{
  "num_hidden_layers": 21,
  "head_dim": 64,
  "hidden_act": "tanh_gelu",
  "norm_place": "pre",
  "init": "normal",
  "init_std_o": 0.00349,
  "init_std_up": 0.0226,
  "optimizer": "muon_variant",
  "learning_rate": 0.0115,
  "beta1": 0.95,
  "schedule": "wsd",
  "decay_shape": "linear",
  "train_tokens": 825200000,
  "max_steps": 6624,
  "dataset": "wikipedia_en"
}
MLP neurons of a small language model. Each row is named by its layer, matrix (up: input weights; down: output weights) and neuron, and shows model dimensions 256-383. Each number is 500 + 50 x the weight over its row's rms, rounded and kept within 0 to 999. Numbers have three digits each.
After each neuron's rows, "fires on" lists the tokens most often at its 100 highest values on Wikipedia text that the model never trained on.

L15.up38:578428462515414461379578466512427467481575487498600522463502362531494578492439462371456468575468498383437453508505614438547500527485455530550505460522458482469474477494589516450442397555476470448524460446493524399533501522447577509507477477533465509522588471522529473428475511472532518492441539525419539532492487490553423485480570478488534456541432542491443401450564530471469506513418
L15.down38:493524368567497497476524470464439502480390545563541524482453551525545467477525494521450448530475415571449522460484504432470551405491522441581562489593468534571466583500443452521494433444494592476508527491538444488445483438464479476615440475534440513470463555552512497504538538591456503539416519450553474549468490485496544470450457477436477537604416509468537506484422480546477480537506
fires on: "ad", " Mad", "at", "fic", "id", " name"

L4.up735:548530500500557443520434542481522526508567464546531423402557548589476486419557476453562541418514590517521513515471495382485494504523508454442429544534465502525521464428522480554549409449406466569536531528477558578533392503457446482436474353560567540494461572424502443453519496393532541582496495571497459473533453512473527514535518480438476466402497539449476437482440601469489539498453
L4.down735:483478457551392443445470576432526460442510398576501521418509435593434473517437528476483441384497575567513502454543550478484567534514460444445535515560523412457524473487533413498476387482455530533415485392531596499408361439424595401527529594589506429476432505502451522536518573534551397563525455493489609598502545542474450500619556397464555505475462468503491488495543503472588502509529
fires on: "ard", "ice", "io", "ine", "ia", "BC"

L4.up567:553563478514494467411361537426583540501508509531599538512417560518464463414451463511509531411568461478526538485476503531525421580518492536478629449506502560456490472531463499464386402537544532501560524486552446394517449440538484559555460523501471494464554525543502495456565498523457511561529527382415435444449562465449450545526454473498463513507472589609579512551505521514527550489423
L4.down567:549436430535531442481495526513500534542432457416432578470530598464553597565562459563518577407575510506459482540484517397443479467505471472514476469517561554434574552470470490475495545532565465408536483547476501452461435443537461556551515552569562480541493579483487393599492432515467466447489431453482485505446484547502520529442478475484470550477436597542499491525529453392585381541536
fires on: "ix", "is", " dr", "ess", " Department", "up"

L4.up441:501445484557496471470433539506422512472466524554450518502496440461476513478488457513563476474518451491577507486459505508478502642460468479490508474502514584547563468471589534618509414597462504476601535498520532484458478511489507423424571465493464544558625544509403482503476524523512586428508468439463510498492562443590499531516557534480545507413482486517469441478413492500591522526513
L4.down441:543501462489538499520447512508511460413491448505594609487420515434501612547577379510432508604474447559430551458476559353501503488501453496398520558495458549571503457542629571487480469530490550599457551529503540444515500444492463472500518518470518486452540538486451523580460456422507527593539512445478516495498442545537450533523518488506486554488579496516460511573464562497496363551571
fires on: "NG", "ED", "CA", "anc", "TA", "US"

L15.up929:476435534565460520494429460491452475474510502489510446533570451467551488520471495488506451482534533557516508604499505492463473503478488481486485418493515458474389503505524484567535491471475453553450589488533448385390491500493477546471527525462524516485409359597483600454432557528472462464564483581416555502510500505480547505497470493535500523467525488521456570456471508484562515492500
L15.down929:493542456439548470467530501526532495583520446498491501565525536503528421482560514481419408536519445518431480500505458430614492381562583497493522495504529412514543468555442551548442547500514484490575558466516531544535431480547537453489440501492546508466457514496496498506524452467443484500439553469613483524499495639554472427441489500407482541550516436574448460502470453431476509453464
fires on: " on", "On", " On", " h", " av", " for"

L13.up392:482478486458417526564668521556531480433394375427459427377523453472404520468509579424541538552472446572547476551500513501449473536395503452465434386412510553502515515484480528475486463579527434556481419542517451520474510463532437467456496532515428477583507508506490508522484506532584469407478560508539483498502548485493483508515523509471477480440520556457445447486435423562565488526411
L13.down392:527503480511571490569431460545469534560448516527490509619577402489581425497479416536436447468475536551502513584539523530439504478511557441553545587508560569496585523426509525535448508493380527505541532458506534449577435471521495543525449428536455434530512390548546478518467487511560523503517509461502395513415463492549455477525501574526504481482445561555532467407550592590546309347518
fires on: " w", " br", " man", " b", "p", "w"

L18.up477:395557588528450446508467488508457595553527446542500455449574515536556505661503474446517490422419484519510443496485515564581437445553504513524488496516503599560541477478509460552537499491506456607504435514461503458529576497467373518566478478506532481426515448476481473449423531488477551519497531484560542447533601570509497489626509526535461573403435428448570487492474539545593510597502
L18.down477:506433439452497552497407570507477523569461473464443599518504552519457514423535478481493534552535531589545501510524504528619494537488459498444546450506526525558431563513454460441580470522512545438484428537447548613523499464455436435483459540469503506507415591494407440478510485516576483482499470564460536551558538602465449447548481579434478567465498537458486512436467530618501581443520
fires on: ".", " r", ",", "3", "1", "7"

L13.up52:482534446520449399501463480448409615472521562483488476524475351518609510481483482401478520511466488457562502498530462459482484547484446638586591541558518433480516546558520484501410522557422542521557548560440509453583516459518455491499498480497571541527575407513448516460489542411426412513546533481448461528454508518534568549406528403516526531464480524448566436504587573387462423523521
L13.down52:464533487555484499481561482469484561470405528482501451436511554516541481456522418453534471525442498413457465560577463429431442579484506539470549445554463511496531505486485424516505484516395457513588501507481418515480465511502505557563456564549497578537479530481480501517523457485516491542563410445465512571465474607481528540512442467540425463479497515494473471526490440396388512563456
fires on: " H", "id", "at", "it", "ad", " h"

L4.up933:486521492470416451528522619480488613459428484533521608455491492481437404525550394491559523494490467532544527445540497433475468474459486496513523536495493492538632499469568416569654536593501500497437528432445473392491450455502513518541435548514597462522513544518582606453489474511546506537531518524391481509440528448536486534545530552498447515485509570494472499533421533488451454511489
L4.down933:576581409479503593508492443551462492473436466478402496475513482495501513502579557472526486498508489485547517580502551403567518475493497578456511459452482575523602539416557485480489495566560477606500497493482512496478572446572595514451477511536492609472548556558552498500501500495416539443536475373476553507463466420466440509490526558550514483517617560535418552503551420593543482517419
fires on: " Mar", "ran", "mar", "man", " Man", "ar"

L15.up1307:538529507572431559472499525518474548493450547521502412530510532447562475508447494444503462467519504403479501467490546454458488495568497594553533393431484424510672519579444480549479561567576476510571475445481485511514437453502538513605563474489492478518495554553510451503476459492476467457498538498471556514506457474578436580554476451475423475411477546446505424569513552506503443537490
L15.down1307:498438454466445426490572473384455472402532492596514528420527482507595480538451486525545532477540519607546552494520520491578494462579460477480544634556534556520544415535445508503512466477466501503523544522451574468508510485471468503543439612458531487646634524551546458442581519506498585571579517477478501511505412597479535516468534448532456472445417582400538452472483568466553567484477
fires on: " ", "-", " \"", " c", "1", "7"

L18.up1450:529463451405489542511576474454547542538528534462579463452523478486497417424492324369514553509482552464542422540498532505445406452523534469491512489507446487521379461486481458554547434575448458522546521513484441521449510509538498448505465472549467402508567433517457517592375557382476426515472433598475564471646510468518469519453487456512470578477618514544456485461573496551476472471532
L18.down1450:468517599455476525423476479524540573500505502418492494567494384468532570494536490497468541501478546481465557547576520439472536518458499544567519510446522453416503498475422536524489447493509542465455508476561523462463544537552606419453552501580525461430454650484476347496570477419468425429501455472566458458485433427622481554522451527511537472574481500495536511417493402522505303483447
fires on: " m", " (", " t", "M", " L", "h"

L4.up1194:490451466578472359465553473484529411421450515521430473455491520399480535441392530441494554500556499542502593538475508393429503497494520476454460492526510426546527534547513480437527443428561492494454540519551511544466594451508393440492494605523505428557545416458482484499486512517413506540437465416470470555511510494475458475517444539490474478456508499417513505484506457541477528494493
L4.down1194:542532495550477500465440420547492404520545558499342449499482523453472578505443534528507505503533563463611492530533494471396490500474455502507591516473576459507476445483435493460526424460498571488516476545435475446425605536484472594500536481450480443545559560613523475519456563541462607542494452449498609479555510481514480583446542503425580548506567467535518470440464516546544491567493
fires on: "ai", "ov", "ev", "in", "ani", "ax"

L18.up1415:499477549509456427462506559558509507432501476582510458515476532449631569455604593596526509530429477566459509473530545601576525578519448491491494548336523602532426486522453541537543491565452472484505530539509517574543460527467559547518426448491486578510519576489503546510421476498510497547541494473642529524433434470490475540538567428497435446565462426542468528513518498443453501521467
L18.down1415:506507495497589432494549499493488452476501439591477477417536466578545551476472580476516531419435559441487504507550511442451555436552450512435568428472570512475533485447457467480525499458545507492514484528571466512448544437483472565413463523468491496435386497573554567511473515449422463537511458433490561423425520556527470515589379428412488459422460500438501485502414467582438503454446
fires on: "1", "2", "3", ".", "6", " cons"

L13.up1367:413457484541585436562470514506470510447476452444520475534483394455562511455474471397503535454459499498468523580460468505538519547526544521499526486470553390463554572551426411489457456488469516545527500481549505476622516472615439426459465514441477496544606458537477518504403563598481388562546460575465466491426553462464447475475493400487479525464541444525478440520526489474394501513464
L13.down1367:445582503513596455577455529496440586471495484477561481489505412423579526438548442423496556440507505430533455568472432519549512460549467548482531520531482442485476615562508452477452509492470467546568511472573461442523521468467514412516468529482479457595505458519469510564475640556573418536550431505558487486457447510534469466460467415480403594528439420474488476508537508557404496577492
fires on: " h", "H", " H", "h"

L15.up256:581473422485467453424484495430596513549597464524486518443549437516469517499519522517492510518395498464515546492482465534556522514525541498523559510409459473480544407489462494494517562425529566516433447441489529480507545507520548530597403531462574514487538471490503579440462498461503450491437483462438453501491572522466567531499509497556465471511545627505433474543538551419388619402504
L15.down256:447404385527511553467551423477481509523528495452535471461542476513393568457531468532512578418464494498531501483514493529543533436552536538468475573438544597467552424393510467489505544563530575523463460583536540529534502374608589530466471518493394455509483592452465584492520511534614559412570458444425445497518499508455569554558505576559468534497467453448454514471477542471556535484463
fires on: " Mar", "at", "an", "ar"

L18.up161:463537541542613468549606561444536537489449558518539516530429404510497513570397409561492563602591534571581541502457511550582520521587541571611532448426488531492455420601577542563577448481456501604521481545521526487466482485503490472508509557475483466493485517520583514518478468492477517488561505531473525606484524547464522505412525516537605503481551584498490429494471500539602516473535
L18.down161:471481576434477567427509471530498506565395458493507508532473468442483527459603482488475471485504473510534551574500550624486502510444511374454495482437503450512438612508523438497460443454553439431493428534532457497542592501485452476506530516516616514512580527522423494485499588512537480421514628493504494435504494461425521505469532461553547447528478488522531520456511474551514213466471
fires on: " F", " Al", " al", " O", " Sh"

L13.up722:494512482523513466499449465419486465460471528513453481490469542431490523421440491441462501511405607536456632468537558470513488515529563517517505481492420444487591580494422501518482551452398575534497485627520534471493434493568531482542566428551457479560571530497492484541511494566468509475467588440429528459484522574523515558569432509420518435531516502474508468460542524465515561526489
L13.down722:592417483473449416498389525512459418526537458567462484491489517474457464484559476480463560527413547426439568484515475547555466588436442467439527495513446546437534512543462458491513489580516457453494505551543571422515517539496440527525477471545515576529541580424531436501464609471492493521454551526426477534510557591458474529543444485514489427542537460523476554531566423517483402445451
fires on: " c", " ro", "ec", " Bro", "ro"

L4.up81:531557536494430500487503520525481437520422492443518549490421537557536542506498446538509547510521547487489485541415509498467557475547442469497481360566471619497452402618442513529504515423509482532484619509538481453467415485549510523521530561437465533502479489528465524467505567533491610553475466402492471539507461557507428523438459510591496525439518496538366502487453376526543524594445
L4.down81:496565491522529501589473478511394514490523530457338491480513466581553488518473501466494431494541540500490503555459561472479480547475435534567531464479533400531510533497473531514554464476586446626513502524498458434405562511451446453497421460416528468473485441452496482577574459460488502454516486491498590471470483476512469505532434553443584489549572461464627468573501406580489506450438
fires on: "fl", "ov", "ai", "uch", "as", "ach"

L13.up730:454463450581524531494561472504476461524505520541380487449435340470522377478515447421500512475533411527472531496511437502472526554466391530576459424469544515488463516551485485494482524498515492546487503510464546559524504388577509489491494531368462498505562494503447500388554421517453472439467515575494478552475568470439456478518371392443488491509545510419503543428536518520521444509492
L13.down730:555493517459458495493576397520485557473495484500528498474568440427525526477391513452573468485447569502483537567464489480494467527500464414510518545596501554525465527484432396458504566482466380484616534541434492514448438461550547478464470585505467486496524445487516575422592461429599444348516451518451435487532420531505489425539492511522498501457415427455498521485482431478444438425430
fires on: " h", " H", " of", " as", ",", " were"

L4.up1434:555535509543543478474514494516490500523593543444593422524523478523510499500588497462514583456500500512497463443534625560550519552438478498551488556489501526440419390476521498440567554471451386493432483437531473501552535458424478398426457534493544601438530490568509570464570526500420446576563491507515525546587423512528469416490461454540441477501520687432479509434511495547507544435457
L4.down1434:437524523509529537494586495514399479454578567359468455466514497548581448596601555456528535544489455490486508445482474489485597489524514511541491534500442476451396503533408506477545541486525494494498504533515445522533509486523551413496437462477466425458490469546553510428524436539583473636617459488451506473504432449578526507455453500528578537616521440466599502532451461584533400476473
fires on: "ak", " Mark", " Peak", " mark", " Time"

L15.up909:509481449386533485579546489440538578556496471504533493497522466647454496501493543514592462487428606523474499515534550493512553484451511459507466597524461410560568521543563565597543600478484467393418461592481461516479435498518472502575393566444529518501473553518477450453419489489630521513557450606481460503470481494485470534530560522468467555488585518498471455441416439561566504515460
L15.down909:492474601577455568561523502533586399436430490465472512572429466442567506542482550521474600478497524509501552536434587388561474488457505497484561521544508538528475582526445439512490464496474488522526529551480530607493690556452599434411527480550557545583497579506534481529446536561454530487552529447499398417539540418425515445557504496579539519513487495543555501472470488430474400470608
fires on: "M", "B", " m", "D"

L18.up980:537485548512571438529519514568530427491480479439637509432473570501555496449522518508597457475406463512474541528510454477557513536408474518497480411456545463494419536436486538466529552535473506511430442504465506538567533532590464481500557567531477501470538527458620478466480437548477502582551507565525495475510548522475474620502535526449485500607504472464469571507503496632580517382401
L18.down980:538554467487501467470483510489458427443545513478532553505510473438501575444506514465537469562473520552486555440485428555501579540424399520577516493553467525500458524468465414498376494518467494474542557562525527480501608466458438484496541479492465497510487608501415591529531467576434472518445460549484441578487534460494477532556418519510368409484490430406529636521516486420477466551466
fires on: " K", " c", " comp", "-", "omp", "ec"

L4.up812:504577459571451561504591578619487486473569527419441454535588467492574483455554432492456460414478460517439476608503489456494469508477460473557556521392496439497477438483492492454494462439508411421477515537507476442515444552515520477548458567511478511531432501540515497595471562517451518519446437474455616565482581576480458495583485539503534524544515522539561465517504476450464472582502
L4.down812:549440456510459519537520468566566524548449571518550479592459578453493518509592546422510511538488420591394428492518484461428484605532475547408590508496521496548497631521454566506505488537434518476468536541557541470444495478432533510506491477485465565539452465448351488518493510469536562541481535562431463486469522620506443486461521469435506447552527543482533549501516536620461492489542
fires on: " more", " a", "ly", " very", "ily"

L15.up689:442474442557520465509623466503531492484490452612542475403526483545613468508484512462511512576552447497512486449427510523547486502509531461495467486498474425424523568509592528554521461525484512502562507514389454361445539546487505494515457513452467517514563491464541587488473508571556553463504523476609470470489607496468505552513406464435370616493526516471487543480484464466527559453518
L15.down689:495600505471459439447540444479507433585527502490448517453554492507544517466569447442496518470606500440503471502411497562551540552454463461475494514530497540510506613542456489595492500465477526534562518555467516555541434548465536466431455461514555458467570544575489485486488512537495506444495491538495461434459586460554532434475488437516500529499478517555498479509597467479523542379423
fires on: "1", " j", " J", " M", "j", " International"

L15.up399:522459469525496506553514515388547520387429417511504537475504419541556510475412456414528462502447561479428443449499437443500449491619567372489526490513454573553529533525489467560509526511545443481468415517553487491495565417478470487439553532417486488483442432512509489456516439491610523429489524554435514544542442519529530494476457491617453498467478593496455519520505481509433486375456
L15.down399:440518607502469491531529605500512576608521568485542432465597508515479439498585521603460527490542534448540579449528516525399542473454531489469534459538502511513492542406474501556483499451489589505520489399550500494481559464492536528516472571472477445443484542398381510509489430440481541595568481487497514535504521465455520517437494526444500513437462522420536540451445555578555511528432
fires on: ".", ",", "-"

L4.up1299:549511410481501514550580411481531525475456405539554492422489551520492477485464498538433511473472465498484568492477560588514523509523441523386517529502566512453489520516539512537419492589539518545513581467502510476512516486433563441552472546478482490496518504495480484507526489498463582509516473474506352486491534491463552565585431423479504452440459467465490479607492610496432506508525
L4.down1299:439611520465542476499521486450513502493480408568456581515463488559552452525551497501474546568451442464538492464454484446515542495513530536496491454481516531493459584481529557498550572459493528492443489547544507417416506569534577483499478523582461445471505524528516484521552481502518456512533445465561497416487513492481517468450506484546605471486446568519442557501514443514540381466494
fires on: " j", "ant", "ess", "ical", "ion", " J"

L4.up1277:428485436581481453440528518442554490494483449493423424402579465478486441468422470538521485551442466486467510577503528528515533510424510408519579490528488434453537454443446524608505475502499552535611545497457501541496533596481508516449548426389504484533492518485480492655488497416607500498559492469502543454460559492514512501472541459507576468481457535488486473540486518417510596472584
L4.down1277:458573556569550461518525513467413378472506444298473549507498512496542544408450563448525499505526483455427519411476474369503491540540528505491475552466445474509477486583477498527479522542459429453507514484429517532513481530414461437445607530504506586391504536502447458521490448493454488515496501502552496523443488509531563498482520537518538560444527438481552469538458591482458466532488
fires on: "N", "OR", "ER", "NG", "BC", "US"

L13.up1389:484381476530570499449474517489531518476482578523516469516483485522505432513544497542546459527446528449443413471509535422529432502544554580433450442514575520455466482483595480454506485430512559469441563447543657452536402543410477468510573488451515520516576563508436487512516491517551535466510478509503501485570526463554539409479531428541453332497536468510528627517527502541471561459581
L13.down1389:480513478466466431565426506432401489524462500552420506534533529459439474523440562487463501518563442450500441472506493533541471503596545527509496484451584443524550633449464558574459382595557462519559483497337508440532480602457499554394471480631498472463416477479430483511485501570486564561515471502497550437472511490625557453544547389377520459537500525371464570499526492416483468505478
fires on: " ", "w", "1", "2", " of"

L4.up807:584445565463470530506510454522441431429502478513551484451540461478458422542438393518500453572502543543414489492500565544489473554511522504460461555538539385537505553518576502472519452445503487507517530557441527518438590572525441533401451433406470571470503511505445494497522507544368502513393553426443400527464456500466470542512489497533481509492469578561557562466484556480537495494441
L4.down807:518451487501495501439502503521469478467454542555546447478519508449438491499473496509446445519541604481477497551525560569483461449484520492473439455461513516535469580481574558602528484510616472589482516461459557596443543539541529541391529481496425546578321559455398438508449488537493525555361595474502447534488526514584486568493545445442468465462516559524608563435467530431496506532535
fires on: "2"

L13.up205:486472507434431413581431552493486464513529466487521496514570418572479404522541498548561496479461530492488451505523573520464494465460386514487506438536520462524470468428516440522471499548529424493493606546452472580523561581534415640507493449503498503504398543442517415504451510632519498496477500551444485520444546528523489489578551527494542484463500482534541510399521428552513496486524
L13.down205:526471387506497459567443391482532516459415492517566475505527530322496477543463499473450502522586488493521459407546432502484528546487453498468413543511478548472460429486470571571535464494493508556538492523503495501627510490484500538487563531487496537494533498545496583519464428519580538488554419483542432478532488513450569537481432407457393421434476439408508504544397578553481459567447
fires on: " and", ",", " will", " then", " I", " to"

L18.up543:451529460547517582512484551593437472477588398532546463514501462510438530544480438502553516506490489556521489507463506505472593530514512609506503433415453518577463472558458488510576388427484467413577494520465493477504508467456554507514557408598517524553529511470529513413459502559437473526521531518431536648522444574466336411545550447526564453452533513511535438481497467521550412486584
L18.down543:461443492528458615527626487429439479503604522547469487480435415544550508539478453441498516486494517540498532523514495515556502484441474498507424504526574502492467523532537525514537541579499513398520499438541506473548528514443487478550474574576426513446551567572474557435550519510513498466492469513475506493483510426360475479461473504452482481505518438381536514528566527478509711503476
fires on: " ", "3", ".", "6", "1", "2"

L4.up1095:565488489518488475504490574601447520471551595645543467484517485491439397520417452522603470490549510470537432517518517541466422383599560589437460494447557491469552491537515524498473397465559452505402538432481546528506447530585440519503478449485530594495405612539473508483501468531454476517389559452510507484510502478385484452490476470561500576488509558544529544485556571466510569525445
L4.down1095:632499531472524491449511525546441582508461469519511453572484537535461485423472489435541451475550597463538519529420513468441477429550491560457486439444605511503490553512639583489560439507576469527425455529530516464482571499497461516424498431585496497533517544484426506483448487529443505490322573461493475524500487455476559552511423458447526433498468481485591476434519460448546507500513
fires on: "2", "ount", " March"

L13.up374:518551409524494477410548441457438466455531528612467469477481535472446478542565489473485576419516463472471522497589512487511496467488547499478477491441486489444470481486445459575594609408430556508534549516497470532471497544455453634462489536583445483524503395545395467448504537462505500497416484535416482405439457428433504515396501416444475497505499506557448487552477466550454517403562
L13.down374:527495541580523423471517456479502535451473429461486473526554596457463565518422527536530453472451526464548489437419461430444456464464495535394526496500488635505510495467470542530529464448449405528446511636502519511438514511483525493375514492538506472504542551534511533550446519500509371535519509456456350502513473505459579511580448477548481544630471508515486533587518580570540565535501
fires on: "\n", "am", " |"

L4.up1125:449578439508440471608564518487522490408531416515496481501539497494556527423532514380408446647475510579491492409469440476475482551519518532473542435546426530465517556502440525490548442493534519539489535454505570502561485470478555520468530606456492471492586486506464579512512505552477488491538447520426477455491461390516522558509551556542456495498545630479460476587592547505416528483567
L4.down1125:458476489564511473569376499511463583518511454617617511557537524617400476465450525537448433572514559516533452482556428528516529515450454564506432496544495509544500533429522394424493441530358616507425546561503590525547492510498469484602496586360490504550505502489507516465563460548500511494387447482508437395437395493576436576470518481450484575465561512485452477519564543494484490536472
fires on: "r", "it", " mot", "ell", " cr"

L15.up906:478547534547476434583532510544551542494482431512492528363482480469568530486509520483419506520486493395520514460470416574452471560460424526538499490516498473449426496509502522536466525438465601474559497556531473452470457531511527561495481495386562519558549515486585509475459539473442466503589383451532462469457407567365429540496525471456444508529552482428427482414466489515447519481510
L15.down906:542535537579563426555523538454538562492461505523393558454527516485521568539472499455483570488596630387451524553493425548489479521463434550459504457615512472536520553452582476518503556481427481444587556462490462507438438549508489548481547517512433568558483553458422512490465463575440509457597456537486474582485535468565477436491474476436502531439555476455321517441466539468472485455479
fires on: "1", " t", " N", " T", " j", "M"

L18.up330:439490561508484508448513580467547480458438541538544460504480476460440450502442444509560526496536471521541499487480452500451506484538494498536552453465476521539471456506537533551508509503449463521440487537491483494505496351365526534486519457470508528527536452521479460431532432472468521505503539463529538595495488526478421584507530472463492562342504492550570502457499430484600438495357
L18.down330:510506469534449457466514568491458585455485451527483412545492582514484499493497530563477516440591501457537556513462525488524517501459553520390595473514532478483479419466514538467545476531478525486527491466512551521467575508459511560471499364518473424484425568414479532520484515516495572460497495613504538519432486487492518588546466593460526585363467497455462571513487418572518598586497
fires on: ".", "0", "2", "3", "1", ","

L15.up493:451432509495438413529461449547508529581467476485452452603521589518466475448485527523517592550471566449438497504482502484465519398542513430508478483583543559513486522576444494455527485587573424499516446475472441497603578528507510563478567480524432499481406544570532442486447446507467605402498485457431523546545520517495440551432468481490401500523493490515434581473470451563438457526458
L15.down493:514532562532540494526444476519474509500509475545537560474492486514456472492421487436491450534516378531527508487573398427403528471526378432542505556430487510495467433477510575566537503554475476523624479481469494511567569416532467490499489554550528435524442545462515479475485536439588400478525517525443553448502462500444585453519571442503504556524473493471473422495446446519564457440477
fires on: " to", " that", " which", " and", ".", "1"

L13.up816:512430497517492455462637488571457480491544483612545480470536460517523480557557540441468463496441461427533530489523505495445456382507447502519510447517540518455591423466573478463429581590508465465458556501448518587486494577505630579525508472574542491476539443415489491505586544505436534468502540455521377528471505462482476484529473485488455428483524502447475441574500544551480413398496
L13.down816:466524531498519520574466477542495475468525492462469421547541484489383571537469439492476544507440371531523568474498444463470418554479458539419503487467434528626503455518494528417507531500492452520563485454403515457445445490428443536554466451442546601560516545506519421470435454553488487476482474361375507473532468573492571471546415505523434526488554518509484512507531491525482613573515
fires on: " (", "\n", " V", " |", " [", "—"

L18.up1515:501503507574431512582412547425540567544656480489440516357445439464541473420434466519596457494480451486592514423454582471476429528570571471465536499528404478466495514403527427487443473444483585546553403458580408454564467514427515504465516542533539492496543503592445486441529441451435462528518512552531512502616469536526363520537583552473512384480535469537472530477408567476559423496515
L18.down1515:483458502517502498479480550491481452493462520576474458425459480472603473557407503479500458427422476432462431389527491501487453464454592556496526495493494450411472549439556531489538586398524542507458425463486520442463444538471391510513525502416460461490568532485371477496383526529462439470482475530550504478430424476502449474458405470474574543515458403468477509595519469427508729467481
fires on: " ", "3", "S", "ctor", "5", "1"

L15.up246:484443487451440429476481417570504517428516484576537551461560503500545554519461537522472509486503546574486441610568556526550509521527510413472477541450546545417473507559533499536521559572456413393461446502545454451540469414488531486549543599512473478448512494528453483477481454518543517503446506442458486523515615469369499493503651490414544554523472508547577409520570441503488508518504
L15.down246:507439509459588448409462493505467561435495499494461508458429535415497526516547501412500427486469545555520531596559462524599461501508508553420390477493513465435492540478479420452581484487470449485514516501519458532500427464461504503533486596607571518533592484504464493555539499535508476454453443464493505479546438568438475478459519556585474473452415633543516417376445438527438393541519
fires on: " Al", " al", " am", "Al"

L4.up491:554499501510419451511498569536536532441508531479472442522552482488529466489550517600510517470528536531468481470460568578527508464566495447465565502488524472516502429565479580522491488478484560585515555471519483498452581575452520574570503408485515547485485535515536637475488499412414575481524456545529491448486522573459480481429499489428510532522467438569473494448484496482501542482416
L4.down491:498549488452481555560549404553471564483520482506521443444437484562485492466608532387505514495508516419559386444512463400503540514486488466466568483462531493486451444473481480468503439447451474456452550490574571492495446576475407580439502543547463400534536497519554485504476538571499485498476482507536541579544575501520420422555485546479447550426622492445577480534484394474547482552545
fires on: "0", "1", "9", "2"

L4.up1234:455509497489510506487519502606549487504509490548488504450559493550519411477476519421475390578491495483576529545426518470558434454458527487526524529550553516523542508518543503492465561436454400533556484437510416516449444534453497522492442456571523423554548608539447472454585528477522564466447599507525515461482574514417459455534564527518556529526395465494439493432521551541486491462588
L4.down1234:520449505520494462431647507459536533574538569599595590468520450444530397519605588529475526466506440548491507515596447580500474535565493505385440452570508431435523480425490521540508466566525561518598516489549538416565431474491637433532490451426491516459526496546517558513413472443445474469524488460541524509448424537512537493550404455450460496569612379454495517577471425451603620508440
fires on: " ", " sub", " May", " September", "."

L18.up927:542474528554542524530559488527557512452456449461491498517447485519539473582511504483466361477493475491498503565482429475488489471490484526490473521613506538469480535447539562517543531522480471494477474488513484448445495458405487486473538468485488490490557555519485548501397563467498524581528495562509382510545547483470433467447563552552496509396487598532392462490508473427481520513603
L18.down927:473502422428501442512456567473505455544536560529497515528552474495515483564540477558489595477494425489395455518520539466514444516461531512465497544443505482545524554503489450521484496488543539487546483539493483609497520566540529543504531529528532455574587490384557519489499509482477441485524485464508520530558534517492505419456449517488539602549535465509566586448527501505525155439404
fires on: " L", " f", " br", " bl", " b"

L18.up262:432552527481475477497396480556556569572553546402470473487542539503542409464461559479455499503459579482572486498462535424539508442572502518430515592390600561552532483562532533480539466520449479489485508468512563606453567432518489617461539553476578498550463567481492526418423449458493356425494472529516375503484523463502512539397535589499467483506572488395377470547483504530407433464594
L18.down262:491447523466493473532434426447524547461489544529398475436531446612464441479649482483468541513516536509471474482453534549523539470500585473480452523531364602470508414472455560507504470487489478497466463482499432505493395475514516420422538505498448437471497534423504481642444468551577584458474496566574452551523427544568485445514514413512578567430520476567520498547445456479463470539461
fires on: " C", " G", " F", " ", "2", "1"

L15.up598:560449533520643556590526525422587550518435492549553475471493485583432539461558549531562372599575508499434480440519562563490554556416580541454432512516377501521462550492531508524468557434501630447491514557507493432457519470444461469519532521500616437526537543506553566445476525547484514458453498560419443453494505494438486533521530516392587515504537518528457492530540512524362468542468
L15.down598:474554554505566412498490505548514546511410520619463542489520542607455453524463447376538450639511580504456531481590536443501541523488507542487506464493457544512475598519449441442501506497476537461405542504455501364498411540502482467518494517488577484539547527498490480445420524618385531516614394532483510443536477448529417509421447516394489513503528526466544474527563474512427361452467
fires on: "r", " Br", " cr", " Cr", " Dr"